config.toml
num_hidden_layers = 18
hidden_size = 192
num_attention_heads = 6
num_key_value_heads = 6
head_dim = 32
intermediate_size = 768
vocab_size = 978
hidden_act = "tanh_gelu"
norm = "layernorm"
norm_place = "pre"
norm_eps = 1e-05
positions = "learned"
qk_norm = false
attn_scale = 0.177
bias = "all"
tie_word_embeddings = true
parallel_block = false
extras = ["capped logits"]
init = "uniform"
init_std_qkv = 0.0323
init_std_o = 0.00539
init_std_up = 0.0323
init_std_down = 0.00269
optimizer = "muon"
learning_rate = 0.00742
lr_mult_o = 3.0
beta1 = 0.95
lr_head = 0.00801
max_grad_norm = 0.5
warmup_steps = 200
schedule = "wsd"
decay_fraction = 0.652
decay_shape = "linear"
final_lr_fraction = 0.1
batch_tokens = 32768
max_seq_len = 1024
doc_mask = false
train_tokens = 239300000
max_steps = 7303
dataset = "wikipedia_en"
MLP neurons of a small language model. Each row is named by its layer, matrix (up: input weights) and neuron, and shows model dimensions 0-191. Each number is 128 + 32 x the weight over its row's rms, rounded and kept within 0 to 255. Numbers have three digits each.
Before each neuron's rows, "fires on" lists the tokens most often at its 100 highest values on Wikipedia text that the model never trained on.

fires on: "orn", "r", "ol", "4", "5", "et"
L12.up685:110048129112123098173102155149133165137176138098130118157085129081106114168153124138099083150136118168151127096166148123069141166080087155120192141101082149140072120148196117132109081115188105126108158170170137138146154090137096122145210168085157089132122135141140128128186154156064083149179124136161167093129125173118107101082063110091099117065137119128142114163138138101164117134143076097199124170148158146152123143081087115118160102124156101121128150124182163133142128147163150135145172099196121093173146146140117168118133091168136074052064080087128149071101126115138111059

fires on: " –", " /", " of", ":", " de", " C"
L6.up287:109176170118127123133133157141149133132120154050132192114104131074122172110174140135071072178036145132169116197125170116144121148160140143141111156116124107136106156150089108063103144033133138122129133167151136145082129125129104126093123189173137159184135105132093047088106109146147201128122146086141155183076202101124104141121081104118149096123103099112127107133102111158138123078096159158118122108105125116128096191140098096085109107143170111118232118139101096156097196173070116079110135113147167143115189138102142139110122080104123170113181178124143124129132144124117149103

fires on: "ail", "av", "arl", "ev", "v", "old"
L5.up338:157124156066096135164143137153103123115157147142134113084178090167100077130135119150104117114143088103112184193120076066131127081155132140157135128079112118118085098170129120061151140154098148058140193093182118184173115135196105147116123098135121123148096098137134094203129112128166192139131122114130146108130140100066133127099179107136164085126080086089187149162171120118142103162093052114141142106118138147145147129119124105163165108019130119172100107155076153145089140174110126135135119153125138149139163146131128135188080126132140195179095147061127141141058158098091088098

fires on: "ed", "ing", "an", "ut", "ft"
L12.up129:108089099164134124093058179116193091118088157078125126120107129181160140113156085117111156145141122091088134139099156165108131111141103102189078137112140127124108147154122067181131135149151156160104068180139156193128153099099109078116083080085113178123102148045102109094199108070091152161106183110111193093172094121117113109144122113161111124123142129105085132112185066200102124192145057154115173116095174138161100134148186150193129130088154116159089162146169123107136106121110141146110145180094100135164167139087109136140111172147096116113107116111152141089180121154134120089

fires on: " re", " app", "ac", "p", " p", "v"
L15.up710:130155144072108164142157142130129153171140112179107106147082128082195127142166057074086078125105142096128092088120132116053168063130110130115097140139080157140165076133087119153130134083159149111129100145092114132139159142159119189092104160155125179119118095140157117137067122154107192073123147188105094123194141152100162087165112112131136182098152104147079155133138083110135111158126129156148202167155088143083154090175131094171097145106096132096147176101128161102153100158054082131117143117137187097081095100182116147139152083124113177066104143119123116130051167134126133161

fires on: "p", " comp", " cl", "ep", " app"
L8.up105:151127072100141156113133072111075078085102124105174091073089153100118126135148137127105153098084158113110144132094171085077131121145133117100106178082124165138161079148175124094146065081133098140146095151103177139121095173174127175094116171141136147083143131140142096136110140147095169107160109155123141125126132148039154080150132097085169177121119178149092123078072124110112139134129142186106146155093183081175087080122166181193171191126137137156118169099123177104121189137112181155062176160121153156156068148119093090148083078154128135139126118124118153201097126150157120142

fires on: "h", "im", "ar", "om", "ak", "um"
L14.up755:153107166144144152122073202140127081139140110172124123102099162172162161113204185116108175148139141149153171118073150173149114042077101131195129148101141128091119133122158122139135110093111122097099143129158161147133113106060128134155106176133094105095088187123188132132134148127188117108196124101102120105090162107097113153119173075117159110167147157114117111125117117153083183150208067150150094064152106096128096108117112123131190041065090138107167151164085124122090136108172141083136081129178086093111089109143163139099141109158132080166117085095138101142124126129103096155

fires on: "ong", "gan", "ig", "id", "on", "end"
L12.up617:158096116165126144142134119102141101206096113100123111082150080160117133108095099114114162156080136086097057123104110085134128153100162109132154071100138132123116142142096067158167088161172160074147135114197144118131157123100147139060159173223106095130155132183064112125087164092134133161169135179106159183141154149110188151039186077139126122174170099123120131118158078170120081146148159137127126089147095142142134159137098141117120130088147135141072124107097133110107095151152189122154162061134131156101075149163061122143116178118161086123134068171090120098145121129104155159

fires on: "an", "ing", " b", "ent", "ed", "ear"
L8.up353:078185141150115210090111225105130172206129114087124167181152127182087098062133051086150130151125132148077110104105154074132129161092119131147079165164089116155136090098170144131120125181181165122125079194129176136121168116129056099091128085100126107131169145067111159096132168134122106123064139117140106121144079141134090169128121127103097139156108122079127112096177117146099137113181113119153119172111184111096106129148172133122154171110147119128108097105061128136130131168158171082116079168102131108119099110162114151125123067160145114147157090112175155136157084114081152135

fires on: " of", "\n", " at", " /", " –"
L5.up375:145150167135147187116104161133143128119118101125116161120101189118128131120164169144106077159068175091150126117067176114148143161143146104146139142151133152104129086177161176141057147078117157090054088207171119114046107127125081173129144198102066131185119125111074080116123139139147157148110180105109131101138134099145154133106140159095104140103169138100162126135082075134113104137179186134109085166149139113119140177169140126152133116107125132069121078155110100141120166152061146098155109125168101117183146172143084136101173131177098178103109147091121037141153161146097186115

fires on: "j", " j", "du", "J", "se"
L7.up531:075164095079139169124144108121128173168174129131177103145132117138140148117137123079136101152116124109136177092155138109140146149139083145155095078072092127122138132156136167180115129109073165163128064073070118154123164179131114159134111092105158125151102151105168119082157111053168140105139174137145149127136104075087051110084130147150124119124152084170159112101069117163172114169066121129160149152112128155134109078126115107150107048132086100144191172101201108163179150188089135135119149160130172038104109111092094140093161157132136130112107148066076135107097160164141183165

fires on: " on", " after", " under"
L14.up388:188136131162180140099150148181132186102114176132069069089168089132127092138139149139060136131125143120106111150144125097138085083111124212159084162174071066126063128157183079119150114138176136159079145144160087119112108136160123148156111155114086114131116141151136084152154105112190098102115135119125166162144083221121107146108121094118154107053124167116116162126163117124104061105183116104187145107140097112131146132145137098167122135097175135101135107107134108160159149080108118177140123130082166154144030101100121114147099127099060146087146146189117099159149135117194132102

fires on: " G", "N", " R", " W", " L", " S"
L15.up703:115101121145119153120095107167162116151081101134127130090114145130133144145135174097070126066130100110166161153154116133154110195110167184123115143137135091127149165179120197109129171175179150143105062173151171157093136132152069102109118151150126089053137117123146118133103124187088058123083103150107154071161210125179151020059116095106145146116133110111165149134125133125185179165119144138141104104159128160144149105157122102091137098117093163083135123124140135193110109172075133130082086146135121125169090077128161142123127220104063119127136130116080139080153103105095117134

fires on: "id", " b", " play", "ear", "ul"
L6.up589:103174074177089157214076175087135101164157158082067112115118121175151134090132093128164138088106098136177176142111130107141158104131056141175048122119155137177164039115132100111128167113137106179122122183117163153110086189136064113103139184161124118148138145189156125134140126133161147132148143127160117134090152196088117129135120129111152172162165135168131121128204080120125131100118149139071161166092075103177121106089145143101123153069151164126164080121084136100150120194113135145132069147140120175099099150150107133147119095129126082110131125086172126103127066128153114166

fires on: " D", " de", " g"
L14.up402:138133140048119073146195084118101122085161130080127080194137152121145137194092125179171089111128151158143137076091171067086116140143142174093086178108126116104121089159141123140143161149107146113130189188081119144160073125154113091140097111140107080121094120166139152119185136130134203120109120074068092135114166095111081094142116098066189147159118114104095150094107093079116136084142133137096082106133094130118104087135149163073109139170125147109092099204163126127109076146134132083194138133138156106158176128115115165135134180091141151140129087120132135134076190175121132175

fires on: " h", " ", " H", ".", " al", "?"
L10.up395:154132135140171142151165141187074091144148172114140079133079157094149130168128143116140079173098134120131171174145067103166141116168117110177147093098073105142126112202136109094141127128170151127164198152118152135126142152097165140136079116109109109099084079173152090114152159126119107094096130109087122118121100077159090215092160079108135104124147085112182119091162149066158130125153132108115074124169114165099098194161218148179055121114024130116164076126142171160133162152139115095128125162103132146113121108133121108102071096115123152142124148113137139141148085170198094123

fires on: " under", "ore", "ater", " also", " un", " on"
L14.up61:091065133132137149106123138169208117097092109126133088079155139105176151129148136151103174092142152090118153136106131130113126177148071174126089090156143083089078079143175114090151112126127121118085128125154165053118132166088145155169171132107116079147125121107162122122100112101096152127125135141151132110114115180159146167145153110128113118133100162142079049115111079140102085112124143107190099132160124102121162155109198131110116152110139161085095115131161099144148182226178184117162112081146168103083022124162116209145118163169076120132137140135191109084159143135094122082

fires on: " Y", " H", " C", "1", " R", " l"
L14.up188:109130083121150120145117122164093136119078104118106106063129115110120172155149106078185080143109122159136169117123137203170131136195115110093129149120133102116159094062094106103158113194115149145182078110050090197113103125084071126133134152143147156164129149126134125114157107081099112102148144097127083134159199091136128136151102117103162169119155113126131133134150087156130169113147073090104164153169219064121145128145157069132151087081108085080145080128106143135156170218112117167117085104123129147138085052164108123186110105122158132131058131172099097109114146120129122077

fires on: "ang", "ann", "ph"
L3.up590:039082167083122112148217147095123084136144116179126125156143134110108123104101086142152065144116116154108191138163130080083121151183151138110129190084072085145101178124091124155118138159041144190079108121137075129086140237145085079151141147137088104088165157128151104116168107095084182086148085134129127133135102153149105181134139116146174124126129092169088103124108158106100124131198175086168122154139154103120104131155072137165138127144075139076134157155149164107107137153089090124138130145125137152133113160101150116112085088050112125133184112134148119117117142105174142127

fires on: "t", " had", " W", "ed", " have", "s"
L15.up168:163081128159195102136171126130120146127191130128144096130053171167117141148141196136125168086086113104126130148128124161087166136138142129162179136116122103096107147126101116135088115054111135141186135122179137168169112117105153056130158083125088139116197107104134134120175161106107141109125151148115101121156101098179142122085141134134132203114150116050091121156024145132139137105163142134169130109099088130050108169152099077141120211114140110096087094099114109139151101135138074178148190085095141144154107121155087136114136080086109206178112104134135127132177077176137128106

fires on: " a", " her", "ing", "ball", "0", "ed"
L13.up56:130146146103054151194120167135088150109191098058169130149080155130146100092135132097124122161139143112100144156139121158054185106122107067148143186117113124073126194144157108080221106092148112122183122154152134061101119152141135138115135101152130155170128131109109099118101099141129160108093095124119084107145073103151092095113148150072106143188102133140089137072160130153116168084137079167104094159143122127133121119122129128127161189099168111054143093066135093162136137163146191140109116135041093127148152162058112147142132059171101146140121064118151158105119136087131150156

fires on: "er", "ate", " An", "k", "th", "ul"
L5.up689:106081162095127114175164118105151146105092174123098129114081132091132121124093142106162174093161128160077081147157095149176165106105181123172113145123216155140153109127084112115147120130114170153143064188070149101124151123143113073204129072130105189104142191155175120143146127087075181177138168092084110174152095152130129121113164109108113151123139106132136074109148103056141168153165085069145145137165144190095116100120086126072163078112136135129059065126101165089127111101097131161160124109113095118085098124117224120151131143178087142114166135098140133109113127126124115150

fires on: "–", "if", "ot", " first", "igh"
L3.up31:161162094134144158161128219153168150148181154125102142095066163165039165106155124119105151116126139118154106104132157108098168107085148136165054198153119148139198079151123068145130114100181057156126075158170136198129087128093152056131139181157146094122164118173150165124113118124115130117136140113115109109120105121104107151112107111133161124109106082106089131141080109085162131088171176156132152131074103139149087156056167106098097094081128144073143128126156086145184096136108094149140132165142107153141123169103134170118107137091039100118151175146141169082089116140111114114

fires on: " of", ".", "if", ",", "ru", " f"
L14.up614:134090122125151154163155132144119108135086131179089168116164120086090077149098050125145098107140124110060182168096198129130122116082152116126114124145077140164109109168131123101181127135066091167112038135168126158144135166077140118175116158114097118123155060135109134090134146146136099093136196143182120142092136112068154160177152161078160116056117085102133175118112077102120089096154139139072143124192136127129095161136181147129163145153165131098121192113157147163088101111144105092078125096161081135116097111131111226087140108081144124127124124107133128149165116085102154194

fires on: "a", " re", "ar", "ol", "ent", "r"
L7.up173:167143101102106136111095153082133130166123121114092140154076161122113143146170157064161123131126119104126162128087094134049133108133121157120136117103152122122137143157106135076160097115181122164141083145220163084140173156103161148148120145174052185157139095148182129120159121102154141166166147124069144116142120151163171115070095142179107163101101147138085110163085158069176144172169119150140069162148144123130117145096045131179164094109140119143072129172179112156162147135157173152141154197172111098064092096157120107132116122076157072138123152120104078079149151115083068105

fires on: ",", " and", ";", "."
L5.up637:140126118098099136172084128144096111142100114104155049115192083092157100108133115138182120120087140110110154120158115089117136160133120163091096118162150072104088129087111142076124113154199147070101097150121138040118155158162164179139101134129132096133144138124063111111145060173106165189160160111123104168167147107101115127144192161133079179110119125070121179126170118159161083138145104139081100095116180150133101093110162132100116111122150129103116163145141067138171096144183167080137104118168075167079179119044137154110135139152183192098171172126094131159141135081122096114

fires on: "ang", "ing", "ip", "ot", "ut", "ag"
L6.up180:074121182161144130140098161110133121147079147136109140145127171120130140161061146128177138139106093134155125095160126115115081120157125110099149161094113139178159100105142156139111164179085092160095107107078146154157089194146095123127100062142184120128192146112152155165145123114128063088095098134086127097110065209135116177163111098165140115141105064106092075138181127123063135129113103087083143139157155145047170149142132135203140115180140126094159145229177158180117144137104138147150105170151166189143092134112165132160136162069115125188126152109115136099114117112088095134

fires on: " y", " I", "ree", "sh", "ver", " app"
L10.up385:089158123112145095125141106096062116119176181156120147094127126147123156076115144145126109079125127082152168158137106165121120043143151177166106163122168140179090105118160141148147150121198144117064132131094155175087098142126157128167107183079080122098110154143141123151112131147102143134105158133184090093136140129072041131118143156056144133134057098129119151143062064111130208115118110179196202162132159164116115085118167148134187166121096159098130087165139112116132192162147117116128086057148088156082120121169092093121147127143126131157147127069123104152166097130119112134

fires on: "id", "s", "c", "d", "ong", "he"
L10.up520:143131123145139112152158103138127171152098105142108186125151086107119113073037156152139146159139106111108090160145162103140149121149086155128083102067150094104140108067116088154149149139121150138145121104176157174146193148145141121091120173191119053132157154153067146128130155188092137119059140129177129084121133146164135169136171168156114121173101094085127158137170118116120071189190151121082107112106064169104128170123115173171090118080110073135071119134130146167123134127074201124137137092114087134128122103082100105147184071181170155129093073170153141125144141064118154120

fires on: " pro", " ad", "ol"
L6.up72:119119121130146135125135124103109184174141114080124167187107192080126151144110118136100146154135133063064182101123082147142121188154100173111166125141152063095071068142201083108132139144212121047141161133190177132124170089161091139156153128102126147110172132119174178091135117130164126124141105150137107129109111100121157157089118095121112142118133157175102067174078119146154138143151146143129075148140087045123145139138142147117120140112154099168143133127190153109138128109078187135088075150155162122101160125187115096111114063092178140077088121108149106088116137159078089079

fires on: " rec", " att", " ret", " up", " cont", "ater"
L5.up275:136066101111165150151191105113141136117110134142180103131134115184096142126114110130057171150145130123111095126094188127077117139121135089162079125112161077119105134117142112155099104119117138128138146108069098143171225145148148154105140134105160223129116052137159159062116125158147104168112127158152148131144053073142054137092145152079131144079181152100129124160156102124164119152114141100113127126175186090083137163177198110095151044102128114115121154113105147128114108132149099155175137125177189130073106178109121144105174085102145128170114093181163135156087169130154092143

fires on: " rec", " j", " Bl", "j", " R", " att"
L14.up144:120097138111170170165149121161100109148120142168151058112142182152158141115105075094119136145162094109180146134101117097104061128119124119177149130076141147170188113142132089112134103164071128150118138123062165118138126152124094146111071147101107137174066122133201119132105153107117129162094120150115105126158124120169117109052158118081110166097182086079146066068071118145140095106159158110102063098111181132070099171093148141147120106088148167172147150090149118149198172134100081136172169072158085096128124082094094140103140146140090183100070104151107132171112190155159129136

fires on: ",", " and", " of", " /"
L7.up499:176134106121100090154138131126167099112104137120101114147096104084181140093182124152129124157030166167117159140095163170121164159146130103097124157152126112138115165131124161114191133188137103099087085154112147138111108162106117207146093194098157130179174119175098076110132183107164143117147159134133152082114163102071104128199150111111126105120118129064140126144108092128163121137160148165064081110163134120135141143101139146136095097119148129113170154102124094124087183146108148058155086107138117153164118127083118122097121169012107216117171173112140079180170111099100127166

fires on: "th", " Th", "ons"
L13.up326:081155066109114103133149132108110178042099135100111164157050124164069117149144135143158116156088137073099103122170141116176174097121078086142127160207169101106114128135140171122140109168137129165166179114168123084191157118121181153126137104132110119092126147086118097099106127099066108124079080093046158123077134127147142101169147138158122102089126105105109115041145136163116089153144130078177181146147112137115089155133097102095156166097165165122120137106148142118094155147161175158144165123083148187162166101136172125095144150086091137118176157141203087094119095101144140163

fires on: "i", "a", "o", "u", "an", "ong"
L14.up267:159115092075091121107118172105170161165074123058170125106173136105180128158163058145115096102087171154161076127113127138163160130138103155126105163130052150101180077156126155124160115181124100124105112102145133134119141137082124165166086145156176138166118126108162136125115153103107137189134101127230064145148198118105125147101135132096136171120107131155134173067205114096086140134085081162115144122125127117094150142163115139145128136096154093159068183086075063162152129119081085095140102143132066134102102132100152126153107098172132109171089187114157130071154126109083158124

fires on: "19", "um", " a", "ur", "im", "a"
L15.up86:119152185150119145106123224142082093175109208095156064131123120166100202125132159127096095124136135111105134095132119097101101080114134170136123127131173080078215104149164127119142156120117190118127109076175162079145111107087129135124109093118104113190112091112142128141160125109119160120144085146139146138098163091124191069142158109117127114142094178124114109136172106160117134122113141109167099064115109159152131132203106133189118083083087137152142156120144172070127164095115198114109107175153180109142094182131112142074085135128214129178116091176109093136102120133079148113

fires on: "er", "ad", "nd", "k"
L10.up375:136139172109111119114161184162125181119110130086058148181148137128121129169055099152140097117190105181151148129165097164109055149096108106154123128122157157108102113112132175138142116097164129157142132115089114091131074123120110131098095118123168084102091135166196084136096078079101159082157179205136153092129111141162118168130152147127120125034138131151109146166148106136120103144140117157114111112152148140148158127085119084090141155164180131086134085093128195172141085058171136120098156127156187133117150165046080099137141140113105133116111124161146211188123055094103110143

fires on: "ly", "he", "th", "w", "her", "f"
L13.up132:140102117181160100138203091126111126085119122097161173163101107103072108145113181116171143163102147141136106103122116103156130115090113140123073126198113105066077174175161137111116125097151081151082134089162130123122104155154144108108094203082144153082086163091140132165160120174166097134079085082178156131063134139087155164173137110095139120140154086209146144137175143085153112116117130160120107133145159128108139121079147137138165114116139104120183108133139169173171166139155171191074137153079116150133135079123118114099174125124132171106163130105164031105132105037146087148

fires on: " on", "le", "ear", " at", "L", " for"
L14.up24:159109115108150114098139144151075184151065115153130098156172109099111130065144103120105090130133140119138111127124119070129061091153061169099145073107102104114145151168152077129098112078108064135110130103124158170155075162105076154083147206091097104115179100226109123147125120106090154154092099115140119204141140141121080163148198101101123119084125115147106102124150147089129120149148103157152129121196113079119148125149190098164113172153159165174093110145096136128099131111137103118119107120125134039119100176133150127151064121135131157175086159133132107169163141084203117185

fires on: "ol", " se", " part", " is", " ad", " are"
L3.up514:141144117119159133121125123111163130131092156123076132119121198092123126206127147145139129126084104137128143091148098139056142183117130207130132143084163124178193162085139109108153151094170074114120111155172176160120218127097121112201114169066152159085172201103122142152126137127136091152141112141108084122119147150117179079146113111086067130086119124142094114125102110095107112137174116182117152137188131124113138138126159118136121147170125184130172073146157157113075159127091135097132077192181106141134104037173110100105179080070126141088107113132114122089119118160069164117

fires on: "u", "an", "as", "ri", " to", "il"
L13.up153:106123122138125139144117095164192129096124104141151115104169178083133182135143099182122157145128090170157090149086094177106105125142105156109114114168136141140193109138110108112181127137144137051115134176090120145068015090074108108173089128158121136179112170101151108123087104051155112158163141120169095160108166165175125095094092147124161100159119097123121147125172132134073140143149063155130077148126128167054172129091114074115102112140071070169076201104096137147150118143163139127110156113154138202161127096129151170181143128096123130128131178123114109131114133084081166109

fires on: "ir", " ar", "ch", " Ar", "and", "r"
L15.up111:126186107132139113135109119123111138171185164164167120163129153145101067169117193129110102098175048141154150113130122073158183083101105095125118102119146182097050139147137092094116169167157117134075133134116152129135125139127210189125157086120123169160106202098107157152135079141179126195160115098122141087132163138152100084131094162136124125112168101105144139146094064120155096044143133103143123064116080057121114114190105137189133153093127123130156130100180116118104157183114139146128108152116138110160108166131152053138147093135123141125156086070109107210123150108116112132

fires on: "ly", "y", "ate", "ely", " th", "port"
L13.up641:116156104105086169164197129140093099099108083170129109124115160142102171143161137111152053122112151100131142154181093109166100134069130123162080083163090091099130172126198140117110144137092171094119149170146137122161147082124167145148143119139043113101139108171155119099160137155119124191088081191071096082123164073141085140082200109171081140142103149131075154171073089170121154088149125127109072107165163142096109140146140141131148100106120152082110129133143090136052141127094131131164104136086145126098110179102158139127072050106161174141121127193106112108079163123144134112

fires on: " L", " An"
L4.up677:133054160077197111151148063160155149140046152092168139080101077144138091188136120108127108115134136177184083138134087124157165128096149122091205113181184111124148143096157125094155167182194120112091143127149139138112092082141121129134100111130091110099117132160157138095137103107106154147102113136065123129147166170195155174050140115127095164107134077082134089124133142092155129167129125134187108161170100158167149144141144158099186111130152153149094126121098130150092094139141078162115078159109151147135068160122129117124115107124144157156146151134077218074116061127101147166

fires on: "end", " wh"
L3.up251:149097178096096069113172096153119169125123124131102123189188101085098113138153129170094104129071176126147113163129132173153086124140170163163089163173090111091119113140085170138092148044124142203121112103085179093097116174146121136097126125121080128123138137132155103100115127056091150180121073141163152068158059136097131124153141156129137146110121124130140136069168130144159183187164128134048165135148114063130132096137134133151102126180120175109116077157147134135162135107183142098076180128155153131145165152123136135126151138153140202130133089050111134101170123086140140206

fires on: "ch", " ch"
L4.up320:101065134058142166128125131079119082123143132156121118148142146087129055151192164095107145143156102110114083206108126141165108085158148118061135081147107104149109133140154123085092107116152123133099118116136171149164121140068118135175201094173108174136137089138148171149218092105167095117115103171096134092106088131171055153109123121066109117111159106139167069101153103164113118133128095121092159094167135105120118131119152151106070184194217127154160128065128162145119140124114199105125169083135116154126086152146079155106120107088096127122182114154127114078107086143143108105

fires on: "and", "end"
L4.up685:122130129129118063092172106106163122145137094170145105143111153117065149163069173138111080098110128171148138165126089109126136171166151103159075149116055115158116128095071123155089172030171189185089142082124160062084167155116160141066114108127054105173114120101156153164126129082087183133116123126139166111119077119142124162117155176130110118099117073106171144159207160129103134160178139097086145169158090113125115105114116143148122098168159184121148060128120102134180119091168134171125174105154135147142120151135062113134193117160149127112142083102128083147141104117116136167

fires on: "0", "1", "2", "4", "3", ","
L7.up24:097138142145117131125153108059142128195142116042145152085148129102212134123122135078114098113134087129138219137141109092184125139128099141133164164170069103174128107090163108121160107078166149117143189156164099174092131099129148095159134141092109163157155057151115135154154098182140136154093140131077116116144130109154128105141097150107164114125084116147133031131100189116110113171136141142092159154145239162085149139082117109178120157164191104081094189094149134119113136128146140109140126167120170104129137098108137119129174091091133172104071124137149101140119160141147054161

fires on: "s", "c", "0", " |", "1", " s"
L12.up227:110134139137152141166127158138071145113144126120103100170104156139129109086153148165168154090109103128139136152137136142152131138107115131117118153124095120165117089152212143163150131139153166119142150161083091187127138065084170115118101093119155170176122140197071079099107171122161106122133080160145203076166106117142104116071104145160146143113155143112144064131125131161157169156183121098099066202143138123132172130127067152154131158155134108100099099050125134124096139135116148104164092147135125093146084130113102123081217153079072169115111110176045128159135134154152026187

fires on: "av", "–", "ev", " Br"
L3.up701:158168143132185129139149116105140097126134153074124082083133148160110058168159098157116126198104164166168121186126151092121141161169119107091129102130129139168084129133066127151134122103118104111151143110136125136142163118098143155120105182131095106155111120125093112132095058040128129144161106117168209142149109055113146158085157163174163140143088141093190150118158125111169178128172054112132173145118139155097098163090113145171140120093136155171163109156083176213085173181156108157116095143118097159130132173188125106140099183133122192123093128115109138161085079078102083131

fires on: " where", " ar", "er", " under", " Ar", "emb"
L14.up507:104145128133090151154110104077049153170115149141139106122089148108156092120125136108117154079134119136135079055149115085168148091076116143160122078157173150122099118156129178123115081124155082152101125121111149169090100152107076148103085148090074102053104176124138207149162095198099132220175121134157103141128154128137121124140108131091162089126084115115157090111140094103167146120166153108150115064113083074155116101137123145097128147152122133032115169116105146148119125153124190158195098181123186169090114158127163120129077097116164136135106142173109133149178141092136172192

fires on: " one", "ort", "tern", " —", "our"
L3.up179:144130118144148093086183118095109155121100149146089118105123185153109158158175193193140149149167125075126153054146140098079112101122104094131097138174137090121098124150152156129074157144156223127209069064148179145113130130160143134112128130154097054150095085145127119207088121129109148146139109090146168097103130108135127148124100167117130109140122123201110145134169109122177120166149114103085101121164117120097071104171115089113171110142111133143123056148171049125119178154136086142085134131169077176085103140187105089124108117116103100120186155180134130135136155178173110125

fires on: "ch", "orld", " ch"
L3.up479:102095102094155131108158074117094113136169172072128099193122189122106098102132127087091134162179135085146099085111160136146148036155136112093127143124092168143117117160142143102115090122175155143108108128133190155170172129101178092143160103170120127136140140129153140126142102094152108101085116139109083173037130151165154148105140117132092123195115075161126019116179146088124074189169104140107144111160116127150179138110148149116099139150127138153132099121123095166095118120107125120164196058135152205137090183148161087097090153082161104130138109172152132068168110164108130162

fires on: " j", " Le", " J", " H", "l", " h"
L14.up336:154090155114136105108125155174074204148125139106154116140111135075175121082149154062164107188096156053085128165063096087059087108160119150093084148157106102109135091163104152128123088086082130135154124100162146108140147159109103148149122149057115131074091100148089097094152161111110156112095096088104133095137129042148104184116115166107144101162124082121141129172112169151176131146168143096147138112089138106160142115085152186140147187142097136163156087132132082158150116159152075166147153214182078117109157110146125086108112096180146076151127155152100151119116109110162124176

fires on: "ot", "ver"
L5.up394:139126068133157118143081158140152074145177122154199124164142098168133111153178131075090093143140119166121135123114142140062116108113143140071073158165152107106124091154160100125135131105158133197136071184131173167094085098035129122119177150119129141106195114158159145062165114113115112117093124081155152116128146135087154107129111165122125156170118093101099099138179070152094091168138132148101112150152112120073137105126183106137050117079124081090121143171167150137186117165107121154133125075087238141106120145160147148150096133133152121069134138139150161149133174125080102070

fires on: "P", " and", " g", "g", "t"
L14.up131:131148117086121055146114113185137166125169140107155077095117147112131180140137118112116081049070195136147058154074138104057118114139096081163116118113123150139165076123115191131160070205111123132142094177123094168106118057111143110100077122151181134185120089126173103106176102180155161128166153108119124151094166140090140079096168079121141201119107108108117151085109122112103109165113082133081127170145107144109082107108129179094088137139090114147093113139119104122104114117149159170126112105106067123162170163101153154134181149167111182099108127091069112100081129103138105137

fires on: " f", "h", " Le", "l"
L15.up659:117104125151133112123127123139162132124076069116157118175166103136175116151169152121145130173087143102131101156109149091147135104085150137097134115115138148060134149123116108115184132121089109160095145172145159121154116116092115108143149165145136094100127119151086157155090101101042132104141172121191193110128167108148118125130169113078135094110215173117183058161104131115137178104147137146150109129099139114168134193124153144076104158120089106127161121190118090190153141168156064109213094147165166123125147127120140119095081073124144073124075085128042089157110109093205190161

fires on: " c", "ain", " j", " sup", " h", " sh"
L13.up514:139092102147095126156117147145104156070144054138170071164124101124156100095123159146114134132093165047152166134134107085063163118186164169091154113086138115063101089097077195152116135118125133074147202128087151161151191150193185127149155148169164117133068129152069081143124157067118147087121129141104136106091137134114060132105120093084140128155201113129157135136124140115103117144087081121183104118142159146137131127082172191136122111129164072104123115162153135123151105148129136133183128208136094172132113120122145123168102130148130126118117156139072073114052138096146121091

fires on: " l", "ch", "–", "v", " L", " sh"
L3.up4:098130133114181176158139138168122105154087086114094131146149148061094166135136148165063151111116135131131106213148120108161186096071131140113136093156112131101155148099121095082205180195157099143094098154151172123090148094155141109150142118126106157080090128112148070117126100109160136127089131164079086064148089142133118115094145105099125149155120152065120142085202097066112121141191131138130100141102135118198127165146130137119174134099113125133201159162121137127113181094175169141126067083138145060113152124101115117141178042122136179107112136185145151130069099098102147121